Weights of a small transformer language model.
Size: 12 layers, width 384, 12 heads of 32, MLP 1536 squared ReLU, vocabulary 3761, 24.2M parameters.
MLP neurons of a small language model. Each row is named by its layer, matrix (down: output weights) and neuron, and shows model dimensions 0-127. Each number is 128 + 24 x the weight over its row's rms, rounded and kept within 0 to 255. Numbers have three digits each.
A block is one neuron, or neurons of one layer that tend to fire together. After each block is what it responds to, as a language model described it from the Wikipedia text at the highest values.

L6.down127:100146112148155096149108094122131153121136122140152113117143119126104163110134147124118152102094133140171123175184141113106145136121093081193132150129143120105139142106176164145098115107124110081121090162103097108144111125147097143111129173160167093139098119174148145140145154129155129152107122139123143081122154157138122110150093135150148156130125128137133100126145147102146116148066
L6.down1328:119132161093164114123137090117107101141134119168148135149101132148122135105131105127082130173146177123116165146177105105140119133124112132105177120140173105151146116136168124130105099139130106097134084196126158151149134121127125161111130173121145115108139107116106109192154113132156159139145139119113113099136142110133136125113106159141153118126157160144092086138109130075140134139141
Multi-token name endings. Final word pieces that complete a capitalized organization or title name, e.g. Stud-ents League, Writ-ers Guild, closing parenthesis of acronyms like (RIAA), (FRC).

L6.down403:153120117123101151130137121115053162117149116162164119095120130141127123135128133104115120152104130171156158101163161148173151092169127113137095096112160141096122138119165149150135130111129113133090121105109147148150103115110125197106151126111158103141132111140156134161168136128167127098148134099090127118071112121149127108163110122160131125133134108165140110187152133105099123150124
L6.down555:077122167180186084110104133124100146106132161108083100090133129148114118123186170132140119103179123159086159104172115111132135103090104107098149134090125147150143122122115111133136135141089101134121106130150110170138113154144093146131123111122138171160147122185138111119141117157165127138095145125124144162153130133122135088156126161109097121148129176144144163118137107109166108108121
Compound-word second halves. Fires on the piece that starts a compound word's second half, often after a hyphen, as in two-story, long-stroke, full-page, soundtrack.

L8.down27:114122127133103122134155122151104147116123065150138119131079172147162104132107113185137163138081149118110089137154101153094111138130107132130122140110140113117150158137151135106147125110147118121158138142142126124160113131146117158105142138125104129153140124125151135217124139114136105131095114120092126132146159137168107126130168169176122114149148127111125107135113111168108162123136
L8.down281:179135135132154127145200177124139116147124152122176072154095128151101149136136121059132143103155125084098122145173131099140097101174174088150101095152104164139167099131109135160131101161132143118136142128100143112154155105067151117160094128105111150119107088092144159138131158162104144128157108130124123128100104124131162138094156140146125117087121120109132142159160102102094131119092
L8.down429:173096151153116129160120115157116138096100142123124154172107150149150164163128114181097137150097115099061111125168133121134097086125100145094123117074135166146131131129146129153148120108100152146137151140145119097139139128124159157120144092111103186134152106108140157116147099108085143139134145165107120127143150126117094107142111129172147146135132084135119136106140132135130138131097
L8.down494:119093116127155117153104139080093134120156124188141125118126107115144083116144132127124136176148115105120129143149111146137132165158098124133114148115144172137152131131110129145130126129116145107164134181169108128160117088085124123115154145123174118154134121135124069143103142154083127144128107132115178167121134122150100107140125100140154129115121135114149122084129162119113118154106
L8.down600:141118167126099123101149133113130148144137128155117107132085129171078099154115156075107126146098126122121113147152115126124151161128092127176095165099115095119156134161159130197186137139146113094143132143137128154110164130120123147114101121180102101129130155086121135080146152192141116111162088115103123070135122184119120135149150145143109106152137081158109124090122186149073126162167
L8.down830:162143121145139125098133118132089112150114135105077160163158156103108137134123157170121143114149091116136129101104132099165152124127137163084154057111116119106100125149092152076161118154098145117122077049135118102140137089133131122145141134112130122141151170173133123167123117112141088097138158108124083151127111122134126115088144124148150114128105109163124132165133175143154150135174
L8.down1514:102137135133143130132137113145095144094142162148140116129141144123166109136110157123119110144112116133093184110166125154146167167111081158144103136122199128132095152151166135101126104099128133139156157151098136145157084140091128155130177115129168146118124089122128106182125100157152129128111155160102150128164132137101143133173112106111103157150066172108137141126155141147092123169098
L8.down1521:101142147147091128105143128191150132152129121106133169130139166124105138129143152185110099148134184108101089143149124169132152121156149145121091109152127113154169150137134103095117101139122118074108108149125118159142125098126109124157123100148134137108159118132121156124125137138102141133123155086115101126111118122104156164136136087098109112163126137121090101125139119174121142138073
Before upcoming year. Spaces, en dashes and separators just before a year or number, such as the dash in 1999–00, "from 2018 to 2021", "In 2025".

L8.down17:095126120106152168097155143146097166100121105144109144104162088147085134125106145119142108120103071130090147131124139122132111141111130113108126117149124123128127124126134072085112077119120096132142118140094132139097100105099139165152151105140154127104104121149111118144182147113137187119139115110069082184075140111147113133145135155122101122114102125151097082153099138116132114086159
L8.down539:108112116113124105108084144139107124166155158157126150142114125147124100112140162114118140148159096124115124151173120120118153143174073118110156174063118162112125156163161146086118116145129079171091102115112080124136136113142172140127102178122108148120106168140136099141078119109131152130140125142125125110114107140130105145174118146148152110151158124128082109114127156112140135092148
L8.down546:112129115123115134153158150093144121107160155129159133194139131146133126151048136179124152101157140111180119132156129124088136138077128155114063126114109147093178161143148140143158118108153152140140120111128103136111097141129142150085142113131168085128144105107099193129129128158104114105132128084136168108106131095125127089136091117105147122116138132129142132175138146138137149125122
L8.down612:119116118108134119142131111147124110152107135156153145117138157120140134108110131099120151123098113165135083111109131113112119093114117129109176124140136177125152146103116091114142122104137136166155087154111080158120143166081126155164104131165159139102120106136106136120131142107124144151134132116106151100115144123171118110130152135148106145135084111105139105158111158103184164135134
L8.down786:124107154097100141126151136117144109128147105131102119147147106162119154106109089112122135122144093110089109165136087094143152114103121112118104175125133097138084115128148111170149160123111117131118136159170125110145170128128156132125135141116144104112145144143098121135138143126097170199127120124148123137163132140146123134145146136147160131159159107114126146119153122151183114123114
L8.down831:081101141113101127116133173104096126150149157110190109130102152131107109141144113143153137111172130111132174128182146165118130155130089153139129162125117134135126103109138114140143111142119114154136137134104114143053134113141144134115135156108104090116182107130092134154203145119129099137112106131114164122106150118129140144086138119109110138138158141145143095143141132111151105141131
L8.down980:122102132155134100122138082116138094178125137127120143136125053108111117107128141152134151111119153136132112158151155101134108144087111125130127170079145110134107076122142151171095120119151089109128134090133124097163090115123144144097129132165107114114098114151125141168118157105143122114151118119156122122186119109129092144127108137127159147140098187134164115150167134120103111122131
L8.down1308:098132150123122124147141125086127137109165120129158145115103122119164142171143158161134092117147142111101132093172174142144110129149115135132147119123116171098175134112106123137144118145081139102131112121128095109158151166053126166115170168150127138112104095175141125099182109146096146127078147112111104139140139095098175144108163169122087097131097096119111119130177144098176097127158
Word-middle fragments, table breaks. Mid-word fragments such as st in understand, u in pursuing, dist in distance; also line breaks after titles before tables or section headings.

L5.down276:125163121108126150178123155171126130131105100114184138120111151086096148076128089131150132190128144128109092157181142088100132134176117125194089156145087113129166125138126181136102101124110118079112116136122156093167151140143136156138122147199084157128166119097132135117112175113100158135143132117116049118100126135094150131117123138092144148145111154099102155151114130133144119132130
L5.down487:126135186164146123117139171106119143118115134126110122134148146147149150114127133101115125132116149146131067118130132087116088138121124173075132092140092131149140098156134105168100107129113134135149104126099138129107118134123123136141148125149135130146128125097079128101128175089122097101121154149152140175143114111114108103075156157168107123161115114137129125107095146128149126118149
L5.down571:140135155113140134136143159129147140126112163113161116099113092098136129126136131146125131089129158129139132169115136116107144111108116134163156103132117120133145129115079163121167130161118120125061126087102114166127120111091138157131114127130064123076101128128102132154130126139135179154170133131100128159136126167092120122158109110086121133127085120140113170120092126165100149082136
L5.down1486:098143079110117146103162147140168117133090117096120125162168115132139109173127089124099139138116079139125107115109123134136137160092085099094176131111106097123155105100123078140102095151143085126142115133140098106149115121122102143086114113156141103090144094108156141118105116104139191139087178161108097114118090137067110130107143098112172139124121132139120132117117138164138131129086
Mid-name word pieces. Short word-piece fragments inside split proper names, usually the piece right after an opening capital, as in L-i Xiaoxia, L-ud-wig, Ga-on, Nad-ig.

L8.down134:098102123101109129127120112120152103157166150143148122145156144158111136144148134129100133161085112090154178153134147097099192129120094142126182136115118095122149173105117142118133073117112178150141071151144137201147155119153129170135137133110125136142110193140149118124141161129147116101141086127107142113127137135154137069077088138115122114124129154154128137115137149149122107128106
L8.down444:166140150154109107086157127171118132123072150154129098092102127121124116147096129098123111138129093131159155121174136156090152125146205146127149126144157124158107115119164137106145094137100160131118096114067092144128113142110149137115115127121147149077120131155157150156181150119118150109084117147155129115133116086163133139144125159104142130110111154119141097092118151111089106117114
L8.down592:168086130079113096120105130160139101105157107096145134102135138103123118151172138127157130099088124108136097109153112178119119111164128103111139117129132130114086138112170119156108145089121111169130124152180108140122105128182147080170128131151134137127119119118103137090158111139171087144148136127115126122077105171137158108082105117089143106098122154147114122134127127099162063125119
L8.down628:107118091134121177108120109138089153114102097134155131148124092103072158130137104129113179082148145169113096075115121143119137124166114173092068135144106146099116123130141133174123133131131163111154123135116088147105135117170148127095119143100121096129133076114142161109159137092125124138118087164130116086109134152138143101157137117126134120144128149143136104158105168163117122105128
L8.down695:095135134109074160113182139140086139115142106153111144121118127145120105120110139161151124113175124107118136177062096121105141124150089149121106157135213115191099119121125143125119164144103121102085087106104141105111106129155087097111117124164120111122107131121148134106147154099156146092120177115112110151142123157115085114108182158113164137140181123106114127144131146104121099103128
L8.down902:181128073129097130132106083108121125088108113111113120123103122145113159124095139146118116110122140156100131094135103128114116130122117138140120114136118119114109124102104136155162108108090103108146109149111105130097123127141134159145144124145114135114115120186111107097155138131107164112095103175177101140133142125147148113157120141170140151126113161087155142129150136099142129126145
L8.down1010:118125134132125149135137118102095150117151116139109174127144118123098158135137106103102146126133154110121154167126144134109161131132103165147133078100131079119176149106156142146159146130119115154144096171132141092136138137141110133153104116103129094097141100154155093137129136125130155146122081125148103121126075118125184133154155121113132178128115137161106114117167126139166126121148
L8.down1474:128138158151127134106116127166112161116095132123139093107120114122140103134157123140123140156083131138097084122152114157099159149174142155068111139087154161077158154162143126134137127131143121210114115127131082137141137138132113117145100141109122130112123145153161139144106088109106173176123083086109127135134146126093137158102179156131149162165109115153124119109087155136117140124085
Residence and occupation verbs. Ends of verbs of residing, working or being placed in biographies and place descriptions, usually before a preposition: settled, lived, worked as, situated on.

L6.down7:105123162147160112119137139147124109126131180133205147168155104131127138131117133146126170113138129138167090120115148148130125119170085185132144120122085125125134115139097105170134136103131114128126158098128133127142094121132132144134106125143119092104126111150162139167169104148117137121111103115129166143106148142109152128133112123141151149166115147107141140129144118148087124164110
L6.down291:089130145125141143127146130097163127129120142122146134148133167165132149119106103105104093131129119098135156116143139132143142137086124134105159116099096110115132123147111128122089153103140100121124115182102138110127109120075165083127132156110128139123136150133123137173113122156153104130133116120081188156104170120148140151128130118127114158108102183136192105108100120127108178148096
Main past-tense verbs. Main verb right after its subject in narrative or biographical prose, mostly past tense or its final piece, such as lived, gained, opened, remained.

L5.down423:098130144170119113108160148185124155103136128105155084166126124110135139101130110151064070104146130152125160169151173152117142141116099169155141132113111147131133151179141162143143166151105142093138141108109111104109104161127148130100161162124102115134152169115075159139129131107122146126149155111139109142108128119108133149117141127102166108105078103138135152085137104146116122133127
L5.down1081:137119168116113167169146090131092107113128126080129093136146125179168117143130122116109103136132134131073105106143158152126103119123116149116151128078128106153149100151139136130145148123105158119129096116103151127122131100131131124144157158079140145186110131115093124102123097165134108151142175153142109080159116157121153121125169161113137105152092138147155109137129112091146133148126
L5.down1125:107135135105113121173150153164139135096163140080137143167128124101166110123128149085107080094152151166091150118151126156155164154106090126118154118083104105114148130160121162141112158159138133135147140131140172090104112152068130142158130133142110137114108161142140166140127066151151138156134116137094165140118181106093156145118101129164140133126102145204145119112106109138181131119124
L5.down1410:143118149193119125107103158150091112113153117104158148107150121091111090096144143142149118112134138136099136125144165139167109153130149101125084159097074181165144121090166092106142153104092136176111105145143138121135120111100152149183135126129114132088135092128090115089132119093178116150145138137103137166090110152129167085110117109120148122108120170116102150132122107106136124143098
Digits in tables and lists. Number tokens, often the final digit of a year or a small count, in table cells, infoboxes and lists, such as 200'4', UTC-'5', '7'.

L5.down76:110138119093141102128109132123110147120146208140116123159091177152143123125155146114125136133134108168102109133142183100059136173120107118126129136147074141140138130129099125115107115147131121108153139122116132153152120110128129136149132138108109096109149173152177117138126146176116120156103115098123116116105120156115109104126126131129151105147132106123092108098149152116164163100138
L5.down660:120094106085162125117088120119117088153115157131080120137172138157145172141147118132093169158153134133125131117159173137102090137099115101143152150125113114138123121153128163107143144100142154116138104140127130130133108068149178150148118185133122097098164111106156122126149103148149129096138108139105126120149092168143148117113109123170094160161098112117123094126173096109150141150063
L5.down1034:082150157139100050140169132164109178150160125086111138136136128139160101142113109139150152138139149135192170180139133136162123150129167136146089150151151165120129127154171110124076104131122110134117147107103157123120167146137099146148124141172127113098128128104124092158127127121126147123138114171078138145135120149145126147117099142120131160105148165138122146089108118122140090130103
L5.down1046:095152140124101164162167141143099123180107133141083141125115152149140105155108123082140118129121124141157135101118136098122105131119106094158137133086117135152158106148141126126150145125135104085174135095117162082117123108127090146148108084129141083150135085125165147118133142135115173132117104164116143079114145112137166120159134123171162136161127145109109141110128125123160146103098
Word-final suffix completions. Final suffix pieces, often plural -s, -ers, -ts, that complete a split word, especially team and surnames: Bulle-ts, Sen-ators, Rog-ers.

L8.down81:157203153115093081146168140118131091121139081134133115184121108123144128136123149078127145081089131170108118116114127147118169105078097146088158166122105131134145110121112170145095103093123139151177123080107127121122161129145113126107113146155106143157149126117077093109133170131113154128123089120130126053141112150130149153121172122136135053133146134174131088084106130133137121123086
L8.down285:161125133159148120141054168122109165083120122153109146133081113159096107095125159140116129092123124127089180121108106123123109128111125178118129110110137176143075107130131200118082121109152145081094144109125142131163159118092107151130145130120119122143163110101121158113101115089169131133097164133129118154146113145145113116140152108089117095100150110151120132134100137105152144117132
L8.down1142:131124156096138149127102126139156129136080122168146159088109086133085135143119115116140092105159136171147115138098198119103131071106081138131139127157133157102081137109130112133105145131108153141134121127132112126140104132147091093075127145125127155170122121117143129129129094123138109124150101154111145067159119106064102123174132106136126145168106121144118125140155081110099125069134
L8.down1194:119138149097135110160104124147100152129130110110131108112141140175145157167116147147142145104107177160103149148093151097119130132135112117158126136135121113111156128087149151117114108107142129099125165125107094135065142110152147164112117120123135115132126141134060114165091145149125125095101087122152163119152116145097124150115180101102135084162135152109107114121082171141128112147136
L8.down1209:134127155122121126121169096124125136150125101172149137138154093141153150149098131109108167119145110127144129143164106091104113141152120121127121111141131143097116124147151107146092099139108151087139091115121165117113154127124082147136107110112143164109132131134144139045110155137125137109108140108129125130152183121102158105154109143115107160145125148143104141116122164125150121099113
L8.down1413:110152100102135099107147088140125150118125112131171091093085133125084106083121143126165092107165146139116129104168121061109106165134087103146176144114146129119124106154103124094102130099150118121113151138170133139084121103135117126140108172101116142088139161129160126129124172099126101143095148126121094127119123128077152100137130146158112124142159147097156117076157108128123150143134
L8.down1478:141120119132128081091128118137152072074096081157115089140137081117145113168116114140094150105111133137122111103101108179126143146075113157149103114119112106074104154152148144150113140098118118130104151108126117115179126137128113107115120164090146182112115111142122119125141167087123149134144114130093118120127057163132118145111122139092099144123144168130137106127159133104153108119123
L8.down1527:156147168088132126126092114135129121109124140104114130113100154155069132121139130121094128108125132148107125153147151124128099150163131123135148159147145125091113145142136121149119114133153149133097138132147104085107170105112121134132125151144123161112093141120126115127136102123162129105079118139147124148156138096149103128113139157158132121169138131128097101127125102059143116115122
Numeric value digits. Leading digits of numbers giving amounts, such as money, ratings, decimals, frequencies and dates, e.g. $6.1 billion, 96%, 8 out of 10.

L5.down351:111109181159133078124091166102117122125135138155099141083144150120161135142177141100135076085104106168161125180138133145137122142126110133132109131135133154120148081126086138084117105167152104141104121128151158122112069108134118109122127129137128109174125122100118114108113126139119107156106059130110098137128140156135086154146123103146163122101129108144111130158116127128125108122144
L5.down577:098131155156104149121151172107101114138133091144131154135169107127095208142096125162132104083112144141142146140131130127094104109116107122134165155111141139119147129141101070134153180131103076135144153149136110121125158123124097190112128174126150105137152128124131114147142137135064109092155123106135122110113111135133114083132125122156131153061142159142106130114121155088139101129127
L5.down982:130117151121128119138123153127129168123086163183107122124116106141147117153110129116152094084089152108114155085150180128086147154111114172129102126107136160150130106128141123121142122102154135091154132098107149112113139117165064129149096172115127104144136125127123161139140121149095117143114083185124143101142155143122088117152128102116137147134112122153123121107150111126166131140119
L5.down993:097136124104126101126129113157154151130160140118129139110127156125090096142117149119141120154127104148164096138115143127176141123102090095093114134147130126120101141123130114126143108120134115108125134118157115081139123157089133157141132138152113110132106185144124109125145098144084152110123096182105113180159118154073110106109126109130169144092123160127079144112117086096141129107132
Number starts in dates/times. Digit tokens opening a number after a space or preposition, mostly dates, clock times, scores and table cells, e.g. "on 7 January", "at 10 AM", "7:00 pm".

L8.down177:114150116090088176133123132090065180149088125143124106122112148147107113134110138119146101123150126125112136097113162153112108102121111130145102113162104145111120104122102133078170129161136111133132175140107097097124126146119126117087154138118098131134129124130158106146175093134126137123109123149127129098141127099114109113125135147158156133149197089114163139146130148126090161104128
L8.down358:149144134076111167134131151109090182107127163146116153153162135125092085098120153107160122158121092133148097138132114151104140096155127140177113131170090125094129127088106127136146112095131130107102129141116093145167127075130136103107153147152135103128135094135134095139138157138142153117107134106140133139143122159106145100096141124111143116102158109093121084117126127106148141131135
L8.down402:110158149103142146131114096099141103129132166148141100162113165160127094129140142161118156133137128138099118148141164159132051149135125071110095140166166128127158102110106118157113137161126143069130125116085097150137145093138153164113124129118138102114137164126161137128151130138098118170098146110111113124107160160111104082135122151158135112137143095136091156115114127145150144122136
L8.down534:106149115162163143136121125086142157107099124144097161139156118165149168130176159082155164133101121102111133120149128134107094113123131141096142118079150141138122152134152170128126122164144126078126062185112136166110063106142152148121150140077140107149142104088086142126109096103126146108153091122135134096141129144144139138126157131161105192161132128130138110088121134119102125182138
L8.down609:104101123114085104143147097118117100169105135137130122160125152130144142116113099175129137147150129110146096102095155136129101122106103076178127119125142125102129098160138141117119131118139111137141164145096124137154114181119131160162102151110162116178094096144158102110153125149150120110133100117136147177143121125111142151183102140165127156155119090140125114180146116144119103162095
L8.down1119:144145162142101136125139100109145116125104079144121100129161140157121153128163097165102109119143081131146146124135158141115091095111165142098141129108151146156172136153119130112110128126136071189118122123143136093138142131144083147127131122095143132144135126091164110108117161084108126133058165089114145107088174111167127136123079100187099101160151117143104083136156155141092132095144
L8.down1230:157077167085108136127109100142123150113160134167122125150102144151112109109111080125105165115132175158147109142145119124128108169132103125164123141164134131168136143110121163105132129099120143128146088098114106167132100133155131171116155167115098078085137096140161098151140101121127157151107136135133142156135121141113148107109126132161135096149120101112110130137164161132157130099068
L8.down1299:115131123125121119121151080144142138121135143173132171097091122172154136127134180105148137133103116109115117127138127106131133135106113122124133082128116137108059175169135107119080116157104108128121122111102136092130117125092153122135123124133181115137092111168150140108119124144149119151120119110079106119155154146161123121126140119141105135096122129110130122136121158107090143142120
Proper-name final pieces. Word-final pieces that complete the last word of a multi-word proper name or title, as in Transport-ation, Cemeter-y, Exch-ange.

L8.down289:128173149124119142213156147104122166140130156145124129140156100156116144127094128106096089144139104108150135098136107137143124122112146145138086164110124086169150070148099122151114142132119100090153115101095088188137142118138129122114160151134091122123148124136129112158148119187128091132105152126119131124120147124122111131126117087111129157185173128136130149137143109151149161132118
L8.down815:127138141131165131170134175129159164133130127131113118095154128130099140145121140138090155133103137116100113141167121122095106174144151122133118147156150127156130120146105154153130127119134112125157089070076114169110201173178140129118120126109138145094125143148132173144146094139106148153139113110126121159080180118124168114158162142142129099144084089085156111099122131121055123164114
L8.down923:116138110104083123097114128145103161104127166135113123111154122122132134095144103123152145139129162131147133160117103134088136149108095083141125157173116137097101156140129122140126148144098169095147189113138165118172115087145155124094101105105115121170162083131134095144108104142141174146130140121131134098116154116105139109146182140128097114128136098151115116152128118197171128075121
L8.down974:089145134161139147195113144079159104110098091142087082082132164142146106107140090124126110144107097161126143157130124096122097124152137154091123105122139116130071128108151127117154114112130156142120138116127155102105148108180144151145150143140099129121091140123072128086157152116170118100111090118109120138114126146149149123143136141156126159130110147092128158155150167133109126084151
L8.down1205:144079148123147088160106149136167159153108147114112124123147125171105141109096127135128154145095148160102138146140125181133116163111169089096090118129135117130146155149154142124091107135100182083097116144139085135181148124147123102104086115133141124131145098102135154082149155114141158154134125135097158123140116110075178149116201142137128160102124116166167132143116120118142170139145
L8.down1242:128137150163124094178115117096081150122131133113141126156103116132144141138134098161120135165091176093148120127139116113048101139169145106105152177126120103153129131149121150160119140103089073146134102152144137111139132127095146114132087136154098147136146118113131153137117120130120111106138114107150152199122143142136132147136191129136110150135142141118131157143101159106150147161159
L8.down1305:137126169148108157183138098121111130093115166122095097154114132120143129150078132097083134131121122141111130118154074127104154087131113129126135126139116122141107133122116185078162116143148151165175081140139136127119184116127106115118141155142128120145079135116112100163123141167152162108135137085100122098138103162126151154079133113152122131134189130165151102120132072137164147127118
L8.down1482:092137138081059128140145136138133123144146146110070121121124137116117103125124124127179119102129134129157130117146170117174130116146140123100153112136093140165169087115125121105102155133128129103131088122142144126128161142150127153072132114157089145124126181082154110160085127152115164135112156141114117128126088176121102112140126146134146138111130105107107120131135184145154117139112
Mid-word name fragments. Short fragments, often "i", early inside words split into several tokens, mostly foreign names and places, such as Sant-i-ago, C-z-ech, famil-i-ar.

L6.down985:143119092133126108150145166140120122108109147137179124120105110126148125113098141118118099141068154112163133129170116117113143112130146161100113167156128165104154145128152138140151096113105153092156143158146145166184153135155137169133125141121131141120113156146121151095128113108100137164129138092135145095099142152118118099132132125102075126071123105142112098158137144132131152172146
L6.down1210:136131113117118136108146128157191117080083159164154119132119105111075120124163171149142125086089119120128154146092146126148144158167110136138104134109098132116116123120135124151166130117155110114091150167149163138145177083136102161085159091121165120170090113109114105120131107116099085209123127132164172122137125125152124150096128092136119145079132100142126126157169139123136113113076
Mid-word "ia" fragments. Interior word pieces, mostly "ia", inside split names and words, e.g. Xiaoxia, Qiao, liaison, ecclesiastical, Perugia, Slovenia, Wallonia.

L6.down290:106126128137110136146132167154113153094134126140112131119159141113094158142098135172136123101127085138101150158125127165187121146107097128163088129115133169115151142114169109141123135140139129104085127132081096174152137130158159108148128093139121143145170142150138134129108107126166113122136160140132161139157121100142160106174144140110206100119127135101101165171156106127114120130153
L6.down595:133114117104142065092130081162138131127157197116126137104143089093146121137118138118104148086100139125127125061169107133110181168148104145140136134081116137104153122154153152128167102156111123106131086136112121130129120154134122122113137156102154128128117099138144115152127096097146129189108128163122148126119143163138145101143114091152095084153095124161160129118145125109104115163125
Front, fragments, table numbers. The word front after the or in (front seat, front runner), mid-word pieces of names (C-all-isto, B-onn-y), and two-digit table figures.

L6.down602:090170083111140106132134074129095103101170096098142125157138100142080128163162108125116150139093177085123147149138102125130110165095105148180113101127116123103113135136105140140101103147139151136103157114123121088092153096099099135163122108142161145118138122157155117126123132143147136122081123141165148148159116141126157104128143131161130158146127117102162182133130144095108095159099
L6.down1251:139156137180098109145153090141133113119129105149112139144107128148083105182095137107152147101139109094161111114114087122102163110090125147149132105127127121137120167127100134100116158151091107143098122149091113122101138149168161126138107160118120136102153142154157126083127095092140123135139160141175134132106123136119095127131121139116131116149145122118126142107133128108114145125173
Numeric amounts, currency. Digits and thousands-separator commas inside numbers, strongest for money after $ or £, e.g. $5 billion, £1,780,894; also counts and stats.

L8.down35:116103145086151160148126145125089110121176143122138153171125160125168141138143119104141150135129161130152135170147110137137155168146123098135090115117109139122085091111100144123166143071119124119114143110100073127082085146126140118112137135119154126123067127111117088146127128143130148140109152130137110145139124142155169122111087122127126110128145122128105151138155114111118123153117
L8.down252:145098125128135120131112089124162133133116115111149116128125089143159161098119133123123097121099102140148138154164103112134121123116130144116138176119125136137134165113126107124095159135136150152130052094118100141137148139108126154159137099102179090093127092103110132174128161168117137182159101151153100153170114162129109120105164165123083098192128130116107123126167178135167102160115
L8.down1033:136121164088104132125127125150158139154168148089105098097133115126116146076081109160123112111150118105109091133143146090120105087118109167145138114087108115076137148143135113159122135153100148094131137188095156148163187117168100145161132139119161102094145139166122134145105142083144163159164147160152106096100148100125136090120111160088139093182111089128137171084188162117152169114129
L8.down1121:160132154137159118102099151129075115164092152141109163094129099154130118094126110176161110182123081132113113122110114127154086121145138110146114089109175143121147114131130148099119117134094165121126116145142130153141106114107091160165133127092147102177138134128117161132163125133119134137121115146142112104111059123129119100097149075100116130136140128126138174147159120115121075110133
L8.down1258:125163118128113150128167102123137063069121144152137079119107124139105120133140130122163116129106116155136126093128149127140152139141162129142119105128091158147164126132176131176118113137170197129127078132128133144118122083129119108137141144118108115172128113136167147131153144126190141111117122089136118141148143133095099115121181138149124124109121135105106123120183125096108146119147
L8.down1398:123144123113151115124147124119108108128120141154094143165125174142087122123110142146107161131115096130097128131145117127134118122101097119105144204130137144147139153173159108117119127129134171144137107146075056134115137160121139140136163130119119107124171162106115105131131162112138163100124142142134122147102161145131160090110092137128168142135133139109107140141132136131127118132123
L8.down1432:111155138084131162112165129110104131132128126121084121117134162103139115186096158151079136097110076145111124135165091093161142110135112091100141133127127117185090165155133109098173139126144145136145140145149146178137123098122138174155107161128114162143121141157094135098172164133118137122182137114120088147104106109117129141136111143165148113149129142152122102161148117136143133171122
L8.down1520:115178084117092124127139112120114141141126160131045109172163096133093163111152107132080178058138106141122145096129117104104132128168095110113125138158119140140102123118113141141114108131103118087134115094131155140101171150113124122139163149095138106111157121121125143124147161131103136133152120151132094159092095126133092131114110139150121071197122095136118151141113078124140145129144
Preposition "on" before dates. The word "on" in running narrative, mostly before a date (on 20 April 1809, on December 26), also on fire, on his way; weaker on other fragments.

L6.down710:169064151124138115130144112151090148098127118143145128155075160130142106125115087141079147120133169152127089092142160135128138120116124148161125133152133136117144148095111129135159073120127139124134097129117145103115124129163137161121130106119125115080207107153143105126103095124113113115110141148117156145111130156074114131131140149139164134147121111153131132099155147120163118125103
L6.down1475:119126152142134128129102141132100141130109127125107153163123120117136082123108106140128137104102152156116131115141126144099133147139142131136104105138093163141173102111130117100169135126120089162124146122121126121149108144133136140171120123107158099084178130134168104174121149115151122140128114108072168142103121182108135112137138112110120136161114144173148157139153144154113104142092
Mid-word continuation pieces. Inner sub-word pieces of multi-token names and four-digit numbers, often repeating an earlier name or a year, e.g. B-ian-ca, T-us-k, 200-8.

L5.down260:104144161134163124133143112093128137135150110140106127136130127157118160163127134114121155100140132126139124125101151135137134090165122129130146137132152153149142152145126127121165143108108140091133129136165096079107136066154089130146172117125134140091153152152108146143151139125153095107109098101139179069145147161142134134125082153079136147165146113126086155094108095162111132117149
L5.down315:148129152132086100167110087099139132151154106133098128128155151126129162103128120143133112164145072150119146137110178167129107130118168156144083113154155124114155075106095170116122127135154105147155134165126135153118162142112151129126150148127092117140058093139123122119084148142119128096106128142135127148095127119176132118119111118116130139106154113130062128085132152141139164117113
L5.down392:108139203125140117101179139132116148139121145167118147162122141146102115136075158113152106124140090135145127141132141127158173123175117158132113119146168106131144123107153176111133132160114144133126174117106125099117100162140119138068175126118114119099105109146106116125129154114128146106147143078127081140098135172146161114120139088085130066140106155147143110093111128162124124088150
L5.down1208:125120128126151120162118140153120146135117104163137125123073114076098122137117113126111112121111090133094115114094142110162149133130102128141151127154164091097148139150165138113152157144127127148118122125160136104100153142123145135160175124105076093095113108147104122174153155174114132125146117111128134146161122140124123122123075098116149118154128140117173128178092124141144129070075
Early word-piece continuation. Second subword piece right after a word's first letter or two, especially l-ic-ense and P-ersonal in Personal life headings, also Rec-ept-ion.